Weights of a small transformer language model: 12 layers.
MLP neurons of a small language model. Each row is named by its layer, matrix (gate and up: input weights) and neuron, and shows model dimensions 64-159. Each number is 200 + 40 x the weight over its row's rms, rounded and kept within 0 to 999. A neuron's up and down rows have the sign that makes its largest values positive.
After each neuron's rows, "fires in" lists the words (lower case) most often at its 100 highest values on Wikipedia text that the model never trained on. A number after a token or word is its count.

L7.gate277,139,268,140,181,234,223,233,233,176,229,155,215,270,224,171,204,185,152,217,195,246,247,181,205,153,150,213,183,194,268,213,206,177,190,129,182,198,228,147,211,198,154,146,206,235,222,138,230,244,198,183,185,151,154,195,181,131,115,214,180,222,166,216,221,152,166,192,186,254,155,166,193,111,188,175,290,205,240,216,245,204,219,195,179,173,171,203,174,246,189,185,196,235,235,159,195
L7.up277,220,300,194,248,145,264,163,172,223,130,217,126,227,205,252,207,187,235,158,197,156,200,199,206,211,165,249,224,234,213,198,145,198,243,162,179,133,288,125,149,180,238,178,213,200,154,179,222,181,213,145,207,175,142,202,163,200,190,207,231,177,166,193,262,147,236,171,146,230,117,193,187,204,241,130,215,206,188,231,206,206,163,153,259,238,185,142,70,205,198,245,130,175,237,148,182
fires in: "the" 40, "produced" 9, "their" 8, "production" 7

L9.gate123,132,284,187,216,263,242,144,181,241,257,148,209,258,210,185,300,215,159,184,265,192,212,175,198,180,238,223,188,199,200,205,204,164,171,224,227,300,151,185,270,261,145,167,225,269,220,194,231,159,163,162,206,222,252,216,142,256,283,212,242,180,191,183,229,173,206,191,115,258,217,219,157,99,182,179,246,161,260,203,140,154,160,191,182,214,154,226,130,222,190,237,165,185,200,148,220
L9.up123,166,190,231,251,231,156,114,219,187,191,131,157,149,242,203,240,212,177,169,246,216,253,153,200,157,143,194,160,234,148,261,233,151,183,227,254,219,174,200,188,98,213,177,208,161,216,196,216,190,194,189,206,237,200,228,150,134,206,223,160,176,159,220,195,165,176,101,176,196,278,271,132,207,202,136,206,178,239,173,215,230,203,242,196,252,228,173,142,198,238,255,172,190,159,201,200
fires in: "their" 33, "the" 33, "its" 6, "his" 6

L7.gate4,232,155,154,183,208,197,240,177,198,197,222,166,147,209,188,173,148,215,164,133,184,172,129,188,174,168,179,210,299,220,168,158,221,159,159,179,294,211,218,192,209,258,167,162,281,194,146,141,285,227,196,163,192,242,227,253,233,197,174,197,202,225,228,219,170,178,154,134,245,217,253,131,270,113,158,183,219,143,212,166,162,173,222,202,248,120,206,179,142,266,172,198,161,138,220,174
L7.up4,260,229,120,222,176,159,211,212,243,209,217,138,198,186,228,161,189,230,193,187,186,198,186,183,219,229,221,198,320,244,200,175,271,174,192,238,199,219,152,233,216,205,242,164,162,99,174,97,190,179,191,154,191,215,228,267,174,165,147,215,221,155,206,178,173,261,197,231,171,133,175,232,239,213,115,207,189,245,193,173,130,180,315,216,274,183,236,167,179,220,176,163,145,245,162,175
fires in: "and" 91

L2.gate210,199,119,204,222,286,164,172,119,228,192,206,269,219,207,217,179,187,188,268,299,243,144,169,154,194,178,174,207,219,202,195,190,145,170,232,188,262,199,149,200,213,249,194,145,211,132,179,169,134,191,300,238,179,217,225,111,191,201,176,193,244,210,175,157,247,176,230,173,231,221,202,238,222,114,294,236,159,153,176,157,231,208,216,168,202,195,145,228,266,163,189,179,201,192,181,221
L2.up210,187,154,210,195,184,179,163,88,184,206,204,193,141,221,123,213,181,189,292,233,179,188,173,190,203,291,189,153,212,241,204,162,154,218,205,105,264,202,194,165,173,202,274,134,176,162,218,268,169,123,243,193,152,246,224,146,200,218,211,207,243,197,231,241,205,117,189,115,232,191,194,160,232,174,211,234,184,135,168,184,198,205,281,189,231,171,188,219,187,155,195,214,228,209,146,206
fires in: "an" 53, "any" 5, "another" 4

L7.gate488,284,221,239,221,157,210,250,148,236,178,243,211,219,227,237,159,159,192,200,199,211,211,179,214,150,267,182,258,245,201,145,166,212,155,166,197,161,159,168,282,244,171,164,243,160,227,199,229,270,203,206,240,165,221,258,175,155,196,221,182,253,279,274,171,210,141,157,244,271,232,258,239,259,217,212,120,199,194,174,133,220,214,309,183,202,137,175,185,183,192,252,178,186,166,112,250
L7.up488,264,212,122,161,210,240,205,247,184,300,213,171,178,217,191,258,199,217,188,113,210,262,171,210,185,199,153,217,299,212,232,257,189,203,230,178,153,271,165,255,150,211,171,236,208,230,181,237,180,140,230,183,246,182,186,198,202,251,239,199,214,235,200,251,184,110,155,246,188,174,228,146,193,172,155,181,209,175,217,174,194,223,207,198,260,170,272,207,191,230,103,135,195,284,172,201
fires in: "of" 45, "other" 10, "these" 9, "many" 6, "various" 5, "and" 4

L4.gate69,182,252,159,133,226,171,197,234,216,178,220,191,173,259,199,231,254,204,251,158,261,137,204,242,221,196,170,194,224,171,216,156,152,256,216,138,227,187,217,165,157,136,203,188,182,193,191,151,296,160,177,208,209,193,240,152,186,146,166,229,260,220,320,219,224,202,211,230,187,315,210,200,144,195,253,223,213,168,222,151,186,199,193,214,282,177,138,227,185,235,192,225,138,252,206,226
L4.up69,139,139,233,155,259,273,169,220,104,211,215,199,223,149,219,253,260,175,231,253,195,186,218,253,227,241,213,198,185,229,177,203,206,240,203,177,144,198,183,166,195,225,207,198,71,159,178,175,257,199,192,184,271,244,230,196,216,174,183,210,198,181,211,169,183,220,211,139,153,183,163,154,207,240,180,196,190,173,229,140,169,238,286,208,163,270,214,183,189,170,202,245,205,185,249,182
fires in: "made" 13, "following" 10, "angeles" 8, "christian" 8, "followed" 7, "christine" 5

L7.gate298,196,180,185,201,183,172,216,229,143,170,203,237,249,229,255,149,132,241,209,241,124,212,188,244,222,173,177,154,194,212,196,172,223,214,198,181,149,206,199,269,176,154,233,131,189,160,148,140,227,272,236,200,215,245,255,243,174,139,184,247,200,178,198,195,219,195,198,214,181,119,191,295,189,163,242,224,211,287,185,154,192,89,208,173,212,191,176,108,212,189,242,252,131,207,151,262
L7.up298,205,225,216,217,168,155,177,231,97,179,223,232,227,282,222,156,154,235,258,245,196,157,202,186,169,217,267,255,239,154,235,238,204,227,239,163,213,229,207,230,202,254,266,205,191,157,141,148,152,174,192,212,214,215,220,316,195,235,176,137,203,212,188,185,209,153,202,155,169,218,190,165,185,254,195,246,184,277,192,262,150,176,131,240,269,151,195,173,247,164,164,230,203,209,215,243
fires in: "first" 38, "structure" 5, "cultural" 5, "robert" 4, "about" 4

L7.gate22,212,167,192,181,190,146,240,175,203,136,240,212,203,167,225,201,180,223,210,285,141,284,185,206,114,214,223,240,248,146,215,213,205,162,154,140,184,187,240,145,191,248,138,252,225,146,211,163,220,261,227,241,207,180,155,240,220,117,194,179,170,234,195,105,266,229,258,216,199,201,136,207,265,116,303,145,198,211,194,123,189,199,127,214,172,190,145,179,207,194,226,249,188,208,198,227
L7.up22,202,169,165,234,203,199,251,148,227,165,219,170,191,129,184,159,238,288,151,246,134,292,245,172,120,196,210,242,179,233,195,171,185,225,164,182,237,202,227,156,203,191,183,143,234,191,226,147,278,216,157,276,238,223,165,185,264,196,268,183,183,276,282,217,212,199,231,232,228,101,169,243,227,146,208,190,273,210,210,176,221,136,107,140,220,243,134,142,177,137,172,222,193,236,218,174
fires in: "born" 26, "used" 10, "killed" 6, "located" 6, "elected" 5

L4.gate63,156,142,177,231,295,230,254,184,177,210,201,283,243,194,179,236,218,189,233,219,204,144,162,215,225,187,257,190,200,160,201,181,228,261,219,202,154,128,131,168,232,183,173,175,258,206,189,154,191,218,183,214,280,138,245,255,137,202,197,180,162,170,194,252,184,214,245,273,105,188,142,205,198,160,233,184,121,173,201,175,212,219,122,221,169,206,200,171,149,197,211,206,164,99,164,191
L4.up63,236,182,174,121,251,248,249,230,262,201,235,148,227,207,188,229,153,179,187,87,185,245,205,223,205,178,224,219,189,256,232,215,206,172,265,133,174,248,161,166,196,210,197,188,261,222,256,180,245,205,156,190,235,250,217,142,260,260,196,206,221,258,294,191,172,207,140,171,240,189,194,196,263,202,233,250,179,143,258,240,254,253,168,215,229,177,218,131,250,245,211,177,141,188,278,203
fires in: "number" 19, "december" 14, "september" 12, "under" 8, "may" 5, "level" 5

L9.gate227,261,176,248,231,220,285,233,153,298,196,206,177,200,175,151,215,215,221,145,225,227,226,254,150,184,224,215,277,165,208,220,175,114,278,181,154,205,128,235,203,210,160,195,141,201,174,223,227,278,256,189,248,219,219,225,212,213,281,124,230,208,237,251,236,214,236,154,230,269,239,192,228,196,225,227,256,247,255,184,209,245,229,197,169,217,261,247,217,165,172,199,210,195,246,177,180
L9.up227,222,98,251,205,217,179,183,141,239,214,221,199,172,266,175,231,255,171,175,219,214,259,150,188,177,174,266,205,112,206,239,195,272,305,197,202,177,251,207,251,219,161,225,223,165,183,237,166,176,211,234,166,187,184,274,236,216,276,234,246,228,192,195,176,267,189,221,255,175,272,169,245,117,208,178,276,171,193,205,215,237,163,227,210,267,195,212,145,186,262,156,173,228,263,205,163
fires in: "his" 33, "had" 21, "have" 16, "has" 10

L9.gate106,315,232,254,197,205,230,233,174,180,292,249,183,214,213,185,129,211,214,166,243,184,192,171,191,64,187,213,232,249,167,208,167,215,227,289,197,253,215,205,125,185,146,242,232,218,129,210,171,157,178,255,177,191,252,166,216,206,228,169,244,191,175,216,175,213,266,162,286,142,175,216,182,219,199,195,232,230,205,188,187,288,146,174,88,230,196,184,238,157,273,236,214,239,195,174,196
L9.up106,147,228,200,153,254,139,231,177,233,215,162,189,194,204,203,199,174,195,215,172,165,210,73,218,203,176,217,206,192,211,165,232,191,230,161,244,170,211,176,182,245,214,209,228,208,203,213,123,147,182,184,254,174,201,246,157,198,194,129,206,228,268,115,177,221,244,243,186,141,218,263,217,239,220,251,194,220,160,246,216,157,246,211,256,228,149,249,216,193,197,207,210,171,248,238,236
fires in: "been" 29, "became" 7, "then" 6, "being" 4, "returned" 4, "be" 4

L4.gate303,160,175,175,213,177,201,262,221,181,224,256,190,163,136,214,200,253,180,157,233,207,191,153,175,146,171,220,143,197,174,220,241,154,222,251,200,206,235,162,242,184,241,265,154,250,166,113,306,235,197,254,234,195,189,209,199,250,257,240,152,259,267,182,152,141,194,286,242,196,205,234,134,140,187,191,203,191,191,228,202,282,195,222,198,242,175,170,224,194,116,230,171,199,213,175,225
L4.up303,156,200,230,206,214,148,117,154,141,208,275,264,207,155,163,218,189,146,224,232,158,273,196,139,165,144,235,100,198,196,244,170,152,255,198,210,191,197,132,164,160,231,172,177,159,213,250,227,192,183,163,239,237,195,252,151,183,273,185,194,171,186,151,222,170,132,209,182,131,208,193,180,115,171,185,160,194,226,251,229,203,188,213,276,223,84,185,196,200,194,149,199,217,253,169,198
fires in: "were" 56, "der" 6, "power" 5

L2.gate159,114,218,203,201,142,256,169,210,282,182,182,251,169,228,189,237,162,198,211,226,236,204,238,216,272,208,197,253,205,278,165,219,137,195,226,191,185,214,179,232,281,190,264,202,239,179,176,224,267,224,293,187,266,219,239,140,165,177,127,153,212,201,209,196,289,172,150,216,229,188,233,193,119,263,183,132,216,204,136,149,130,223,203,114,236,218,169,191,246,238,113,169,255,213,153,239
L2.up159,188,172,204,243,230,205,248,224,186,134,306,180,221,244,216,160,154,239,221,189,216,160,178,215,190,169,225,257,172,297,204,253,162,187,278,166,191,189,294,164,210,218,158,150,230,218,241,177,195,230,199,177,184,151,238,192,240,146,164,212,164,164,174,229,226,199,228,199,190,155,207,141,100,218,224,104,192,140,200,154,210,177,306,233,250,193,311,166,269,158,179,233,148,210,189,210
fires in: "and" 31, "march" 18, "february" 14, "research" 8

L4.gate456,195,139,218,187,272,256,261,126,240,210,173,133,222,155,197,140,222,224,212,234,243,193,143,195,191,214,146,181,201,146,206,113,188,194,230,149,247,186,215,258,196,167,197,241,179,152,254,258,200,164,288,195,154,132,238,212,212,174,140,183,186,169,163,202,189,235,229,232,123,181,179,158,224,171,205,258,126,182,192,213,170,233,275,171,224,230,172,194,226,230,180,283,105,247,187,183
L4.up456,133,183,215,143,205,161,216,183,181,228,187,246,241,237,218,149,204,145,193,207,241,207,198,131,282,185,260,150,213,255,191,317,239,192,155,163,245,222,187,160,215,237,130,120,204,223,258,202,107,184,173,148,238,279,185,265,176,214,195,253,214,226,172,236,171,221,96,163,284,144,184,205,296,220,244,190,186,232,193,193,198,147,171,228,181,177,189,193,235,157,155,184,200,256,180,263
fires in: "be" 25, "became" 9, "being" 9, "between" 8, "before" 6, "become" 5

L6.gate495,193,192,216,133,218,206,232,127,175,197,198,117,202,215,210,250,192,147,253,172,247,256,177,160,201,170,248,245,168,169,268,142,188,211,151,136,245,217,179,228,245,239,148,205,234,133,236,237,301,259,191,197,129,251,216,191,176,172,182,117,230,144,193,184,234,150,256,266,226,208,253,225,215,178,177,154,230,227,219,132,141,194,206,148,221,190,215,239,134,214,216,212,112,165,240,217
L6.up495,209,222,197,158,156,291,236,196,155,143,242,167,196,171,169,186,167,199,130,199,160,230,138,221,221,264,216,205,247,238,207,243,229,246,212,196,237,206,220,212,169,194,227,189,256,265,272,238,316,220,219,200,243,172,176,170,242,189,160,182,186,190,239,235,216,182,222,212,215,182,199,202,228,242,215,272,139,120,226,165,196,239,236,227,263,210,259,239,207,214,243,235,145,202,185,246
fires in: "number" 17, "september" 12, "other" 10, "right" 7, "series" 5

L9.gate254,259,173,205,112,218,230,243,231,224,236,221,159,165,144,186,120,186,176,183,213,187,221,191,187,151,211,210,260,193,151,169,203,211,262,240,134,230,201,237,198,155,202,171,205,245,160,241,173,147,229,153,261,151,222,242,279,219,209,202,211,265,275,238,147,207,198,149,310,158,181,145,175,225,220,110,192,179,271,169,184,168,169,227,182,245,155,167,232,221,177,264,250,228,176,176,147
L9.up254,250,249,258,204,230,264,173,153,206,283,235,187,197,228,199,281,272,158,189,156,122,172,264,210,169,181,237,278,211,183,198,135,246,317,212,249,178,185,174,202,239,117,310,247,266,207,194,184,216,175,239,221,211,205,165,241,231,261,199,254,177,176,174,112,246,167,218,168,191,206,264,237,221,186,200,161,192,173,196,135,166,227,209,165,224,202,217,176,158,182,192,200,225,246,244,115
fires in: "and" 28, "about" 10, "however" 10, "of" 9, "freight" 5, "free" 5

L7.gate154,228,225,262,256,232,185,208,259,197,200,189,168,191,125,242,189,210,232,133,188,155,187,146,180,162,234,215,170,224,214,201,179,164,301,223,278,177,148,155,225,251,274,243,226,222,143,224,195,163,188,243,288,238,155,193,195,283,139,119,227,175,250,189,175,183,244,222,188,237,179,179,162,243,199,236,156,229,229,176,198,229,229,263,254,177,143,201,200,161,241,209,150,137,213,249,233
L7.up154,188,178,216,248,161,159,202,174,133,218,217,177,140,213,224,130,198,156,150,277,165,183,170,233,190,195,202,182,196,247,275,219,204,210,148,199,179,231,189,183,244,254,160,175,190,221,131,243,195,155,185,218,164,124,272,266,253,153,167,210,199,177,200,225,157,178,201,157,177,198,184,191,184,156,197,136,245,247,172,198,214,210,284,262,227,244,177,285,217,248,145,217,82,187,167,283
fires in: "january" 28, "february" 10, "new" 9, "along" 6

L4.gate310,144,244,248,198,226,281,143,140,182,156,223,137,222,130,221,196,201,185,207,196,172,202,182,199,306,234,171,222,239,230,215,284,201,213,205,175,168,180,190,231,160,229,116,191,181,201,179,207,173,196,226,205,184,199,125,200,224,229,129,157,264,199,249,240,277,244,148,157,172,203,220,167,257,162,138,216,284,293,228,264,204,202,206,244,204,213,253,251,171,212,197,218,105,265,168,228
L4.up310,247,164,156,219,192,153,166,223,218,234,159,238,191,152,197,171,219,194,181,177,161,194,198,201,184,202,175,141,211,176,196,193,219,211,165,220,297,186,213,194,230,156,172,235,186,163,209,237,196,171,155,171,227,157,229,143,234,189,165,219,203,159,124,174,158,169,229,209,253,277,208,236,175,296,235,159,212,188,284,235,221,151,196,174,199,165,242,185,219,166,217,139,195,181,195,260
fires in: "american" 27, "both" 16, "which" 11, "as" 8, "between" 7, "who" 6

L2.gate48,177,190,190,146,231,167,145,190,184,198,183,181,140,159,237,141,172,209,236,170,109,168,101,238,269,222,140,248,186,222,232,291,239,186,283,228,183,228,249,190,169,207,202,117,196,202,173,218,162,225,211,141,233,203,126,268,227,173,240,237,222,224,180,192,235,227,198,222,273,194,223,153,289,256,254,238,141,206,145,221,164,148,187,226,200,166,222,236,240,154,140,188,169,135,226,264
L2.up48,209,272,250,233,171,196,144,178,218,212,180,148,157,173,196,203,252,164,190,219,199,172,203,215,223,149,231,35,186,209,219,259,201,155,226,156,163,234,191,230,205,192,190,81,196,165,169,208,218,212,229,152,170,211,123,172,183,203,164,183,208,238,192,141,201,199,203,176,262,230,151,205,244,194,216,201,179,199,254,143,150,148,219,181,227,275,153,272,195,227,148,144,190,190,185,191
fires in: "with" 49, "who" 34

L9.gate499,136,165,146,234,176,241,193,248,216,268,203,220,181,152,197,223,202,218,261,241,217,227,166,158,212,219,227,137,245,213,271,149,163,215,193,209,239,224,222,176,265,212,186,200,234,179,189,173,236,161,139,290,237,275,244,231,240,228,175,148,165,197,231,228,223,146,220,278,314,224,189,205,219,218,234,164,179,202,198,238,217,174,170,195,307,136,229,326,189,238,179,248,196,145,156,236
L9.up499,218,242,244,216,171,266,171,151,259,165,299,194,193,188,239,281,237,229,234,194,195,204,222,211,209,191,197,306,248,213,241,192,134,274,174,215,188,209,186,261,176,180,176,222,213,221,208,134,126,235,163,149,154,212,169,200,196,226,206,229,259,231,231,271,241,175,169,247,226,163,269,131,234,144,238,139,143,167,199,203,210,188,151,223,196,296,196,186,175,240,149,150,158,148,228,195
fires in: "november" 20, "september" 12, "december" 11, "williams" 5, "bloomer" 4

L2.gate290,143,108,178,193,298,207,182,216,152,202,192,254,241,237,198,154,182,145,192,308,212,219,247,156,216,232,208,255,223,188,193,136,205,266,206,214,219,149,197,224,266,249,208,184,252,247,229,236,248,96,225,168,140,175,175,95,162,232,234,186,201,250,223,146,174,190,146,217,236,183,225,236,140,237,204,168,222,156,199,170,206,264,277,231,179,229,207,170,222,196,155,189,159,156,229,205
L2.up290,190,116,153,208,231,230,229,206,117,161,194,266,194,243,187,243,176,117,173,344,189,164,185,117,180,220,199,239,201,273,222,158,190,172,223,195,199,177,242,231,235,198,238,244,263,271,229,151,219,217,278,190,159,159,209,208,162,206,216,212,218,274,210,116,205,177,140,213,202,164,187,225,218,177,204,194,287,262,199,172,190,247,283,201,227,194,250,172,196,211,174,129,246,198,260,174
fires in: "an" 38, "reporting" 4, "announced" 4, "any" 4

L2.gate239,292,215,196,159,228,191,209,173,194,89,254,209,143,181,173,139,101,208,144,261,195,166,210,213,191,161,245,215,211,211,115,224,169,255,196,240,165,176,255,172,174,215,192,218,159,265,203,210,271,143,217,278,187,174,163,186,264,182,163,200,209,204,208,234,260,232,160,158,233,201,176,245,232,263,216,164,186,165,223,232,237,169,198,233,224,166,198,268,211,199,228,160,192,164,219,243
L2.up239,238,203,147,201,194,194,142,132,240,198,225,212,165,272,165,134,209,203,147,201,200,200,221,211,179,224,211,92,194,256,197,201,224,195,105,218,151,157,118,225,149,265,251,254,229,206,199,142,236,174,216,191,247,210,141,195,201,186,162,226,221,171,244,195,226,210,191,162,179,193,135,265,208,195,234,286,208,187,135,198,156,180,227,207,189,186,161,255,218,189,152,192,161,217,202,194
fires in: "year" 24, "years" 22, "early" 9, "port" 6, "portrait" 4, "pandove" 4

L4.gate508,190,197,122,265,183,210,123,216,186,260,203,128,221,113,223,123,271,135,155,171,220,245,216,232,138,182,167,137,211,247,259,244,117,159,257,256,212,213,159,139,246,147,210,166,122,210,170,142,168,164,212,262,140,201,209,180,215,234,143,143,224,186,222,268,244,247,188,231,173,169,245,264,257,211,162,223,179,236,249,202,201,165,227,160,237,189,198,191,215,254,199,157,191,233,166,200
L4.up508,248,255,155,151,257,193,199,183,250,210,217,212,218,263,159,195,184,154,207,165,239,217,198,279,173,236,197,221,208,149,174,248,194,307,164,168,181,256,216,167,122,212,176,157,160,208,230,149,128,204,234,239,281,272,241,242,194,276,225,196,235,290,214,184,211,233,199,248,204,258,226,195,183,168,168,165,208,228,212,290,192,210,265,220,232,145,190,226,145,171,210,216,198,231,174,172
fires in: "which" 59, "about" 5

L2.gate487,241,116,235,254,171,239,224,215,158,84,231,187,233,216,180,190,121,160,213,226,180,157,239,138,205,180,209,273,171,237,225,217,183,184,243,162,191,158,225,226,156,234,148,197,158,178,146,235,213,147,277,155,229,230,184,187,206,207,207,204,228,223,194,202,236,229,240,167,199,199,184,221,199,248,229,220,238,203,147,225,203,154,203,240,193,219,161,219,123,205,315,146,185,204,171,269
L2.up487,221,141,127,212,169,197,266,190,258,169,274,206,226,220,242,177,137,233,180,224,118,280,170,228,158,218,168,255,237,273,200,262,127,223,192,174,166,178,241,192,212,267,193,176,164,179,205,236,110,219,203,269,259,197,249,256,201,278,246,168,202,212,198,212,247,107,266,189,244,247,199,183,179,230,219,190,206,239,163,219,165,204,175,212,172,182,159,263,187,239,224,199,233,193,132,171
fires in: "this" 30, "early" 9, "hall" 8, "married" 6, "mall" 5, "butler" 4

L2.gate221,265,246,247,177,262,140,224,224,277,218,238,204,188,280,177,202,274,190,161,219,189,177,221,179,199,183,190,185,258,266,173,221,206,162,130,228,160,233,196,158,215,194,229,129,264,250,168,197,205,180,192,209,196,243,235,209,246,143,162,198,199,170,203,183,236,206,137,260,153,132,177,269,192,176,175,137,169,254,165,196,212,142,152,186,156,205,229,201,202,169,180,157,233,148,244,186
L2.up221,165,226,185,263,157,243,211,221,198,231,261,241,193,267,208,259,215,190,198,181,188,229,149,192,172,132,185,217,198,150,189,249,226,153,177,251,173,174,210,112,129,195,243,233,176,171,231,193,214,181,205,239,211,226,163,264,184,187,200,263,305,168,224,130,288,310,180,226,159,197,200,209,202,140,183,136,179,159,174,209,120,113,164,202,198,158,221,204,246,194,200,133,183,226,207,178
fires in: "year" 14, "february" 14, "before" 10, "years" 7, "yasui" 5, "gebhard" 4

L6.gate235,141,177,230,150,235,161,120,131,191,273,186,188,173,95,213,236,223,175,233,199,199,222,187,126,235,231,201,232,233,186,226,182,234,233,176,285,221,193,199,228,195,285,208,227,153,202,198,137,238,228,196,261,252,218,207,256,222,214,148,168,213,159,255,254,155,257,139,216,158,259,151,190,207,235,282,183,166,221,215,214,225,230,184,213,244,240,168,169,153,220,160,175,148,272,229,220
L6.up235,246,191,162,181,174,170,136,165,230,242,166,193,189,181,228,231,226,231,190,262,211,118,158,202,151,170,289,157,229,303,222,155,160,161,202,234,252,198,205,171,237,180,209,222,212,230,209,189,231,171,223,247,183,227,266,190,166,262,145,221,86,203,283,161,195,141,90,186,168,236,218,145,223,233,198,210,188,245,181,160,209,164,308,158,233,131,243,210,172,187,165,192,182,242,218,254
fires in: "january" 28, "of" 15, "february" 14, "california" 6, "the" 5

L9.gate325,146,185,170,190,278,212,207,179,195,176,225,239,203,128,171,169,198,232,220,244,177,193,242,193,256,178,235,225,202,234,232,158,202,239,262,123,289,145,211,229,178,189,202,229,254,197,165,256,261,181,214,186,230,249,139,210,202,204,154,185,166,295,170,233,171,124,252,195,205,239,235,164,182,200,204,260,159,174,152,231,163,231,249,192,234,238,208,142,175,199,186,173,190,156,182,236
L9.up325,255,168,196,263,202,207,235,199,265,188,161,221,229,150,159,159,204,201,180,187,137,263,148,158,184,220,213,173,257,210,205,243,153,268,196,213,179,194,116,171,162,177,233,247,155,188,194,251,133,199,193,150,248,186,241,130,260,188,190,160,210,274,186,231,234,191,221,243,211,180,199,178,237,154,158,190,179,212,188,181,259,225,210,197,126,191,164,158,224,206,256,190,167,210,237,189
fires in: "was" 58, "were" 11, "won" 6

L9.gate395,259,239,242,206,224,198,221,155,225,165,197,171,248,230,270,176,222,226,210,139,142,194,179,199,241,237,119,257,231,136,216,193,239,179,135,247,189,188,176,120,226,173,212,150,134,157,234,198,219,231,166,231,211,204,178,164,139,185,224,172,188,239,241,123,209,252,196,225,207,155,205,280,251,197,248,93,140,149,165,153,154,98,223,223,231,187,129,198,245,134,180,199,233,213,161,205
L9.up395,149,114,184,146,111,235,211,189,155,200,197,149,138,181,228,152,207,246,187,183,141,183,150,230,166,216,216,152,134,175,209,173,188,200,279,169,240,177,250,204,229,226,240,226,143,182,200,218,116,190,289,97,157,185,207,250,244,152,164,196,282,187,177,257,136,243,241,209,216,172,226,204,152,270,190,207,179,187,160,211,151,184,160,162,165,206,221,208,269,196,156,163,150,186,228,165
fires in: "first" 25, "out" 9, "district" 7, "about" 7, "architecture" 6, "architectural" 5

L7.gate322,181,260,165,253,221,139,172,197,130,210,249,159,169,174,148,263,191,209,254,203,144,195,195,216,145,201,221,174,200,237,223,224,219,154,141,231,206,211,144,234,136,219,149,188,201,303,189,164,222,177,223,217,229,203,132,205,224,177,166,277,187,153,193,250,208,168,257,239,191,207,239,104,222,236,191,168,227,209,143,227,189,198,195,178,295,220,182,193,202,239,233,231,198,171,195,175
L7.up322,194,135,210,222,222,205,187,298,249,193,166,207,188,172,229,175,248,265,196,208,170,188,283,230,224,245,179,264,168,226,211,241,139,203,226,270,207,265,196,163,131,236,218,254,254,277,237,222,189,206,197,193,256,221,267,209,220,174,111,111,191,91,174,253,181,142,170,241,115,242,179,175,135,246,171,229,243,233,162,200,213,195,215,193,240,189,176,156,169,198,164,255,147,173,231,128
fires in: "the" 61, "they" 7, "then" 7, "their" 4

L7.gate219,184,164,187,183,158,186,182,184,171,117,223,254,119,181,237,186,204,261,244,207,218,227,166,206,233,187,253,217,148,212,167,250,191,265,164,179,171,189,218,209,166,143,197,238,202,217,184,180,207,199,194,192,170,229,259,177,193,209,213,253,234,179,255,145,233,81,135,267,236,191,241,287,98,259,210,187,167,197,257,172,240,177,91,225,234,181,163,172,187,235,196,252,285,94,299,228
L7.up219,231,130,122,239,224,191,173,304,276,285,213,244,165,137,151,203,288,209,189,207,172,203,265,219,237,174,177,187,109,182,130,255,237,188,194,254,194,223,151,179,231,189,267,217,165,147,203,179,226,156,201,221,280,200,255,172,178,287,237,250,268,219,250,178,198,136,160,257,167,215,231,270,160,210,233,178,235,205,198,152,192,261,237,170,272,180,205,206,212,295,154,242,182,184,163,185
fires in: "to" 41, "christian" 9, "architecture" 6, "architectural" 6, "christine" 5, "heritage" 4

L4.gate167,264,220,182,182,203,167,191,228,162,151,154,157,243,215,177,231,179,202,195,131,195,218,238,196,253,217,235,283,209,221,180,255,301,162,202,174,217,161,216,180,236,151,228,205,238,233,226,191,246,226,273,219,227,195,224,212,222,198,208,221,154,287,191,196,210,163,222,235,221,253,148,278,226,182,228,91,192,253,145,181,145,179,206,125,264,194,230,178,221,145,214,174,173,215,104,131
L4.up167,174,209,189,228,186,161,215,208,176,308,159,142,237,190,210,189,249,202,220,157,212,138,197,188,156,210,217,187,223,261,224,230,221,229,212,234,161,158,176,299,198,209,234,218,204,206,200,216,195,196,208,211,197,199,241,215,255,190,151,202,175,187,221,192,207,227,174,231,222,212,193,228,157,151,177,224,169,233,228,182,121,203,303,174,235,218,236,198,217,205,151,220,225,207,149,163
fires in: "and" 100

L9.gate206,46,172,179,226,252,232,231,186,197,176,265,159,197,174,278,221,229,190,204,212,151,226,267,162,198,273,276,283,173,200,277,140,180,222,150,171,184,186,221,200,140,233,210,177,207,158,281,151,215,211,206,169,145,187,199,219,221,225,167,240,170,131,198,284,210,198,220,142,166,164,193,234,189,228,227,204,233,159,184,228,116,244,260,192,190,226,135,216,208,267,219,184,289,189,196,120
L9.up206,240,199,202,142,233,165,187,149,194,231,181,219,204,213,145,166,144,154,209,230,174,168,204,253,177,169,202,223,237,258,128,204,190,220,153,181,303,201,145,211,205,212,234,137,166,203,189,178,175,138,208,206,262,206,162,119,230,225,203,233,184,239,231,169,198,217,204,240,202,240,161,272,142,164,209,246,226,261,258,247,261,172,224,224,191,200,247,168,243,202,161,188,152,235,128,258
fires in: "the" 60, "which" 10, "then" 9, "when" 4, "who" 4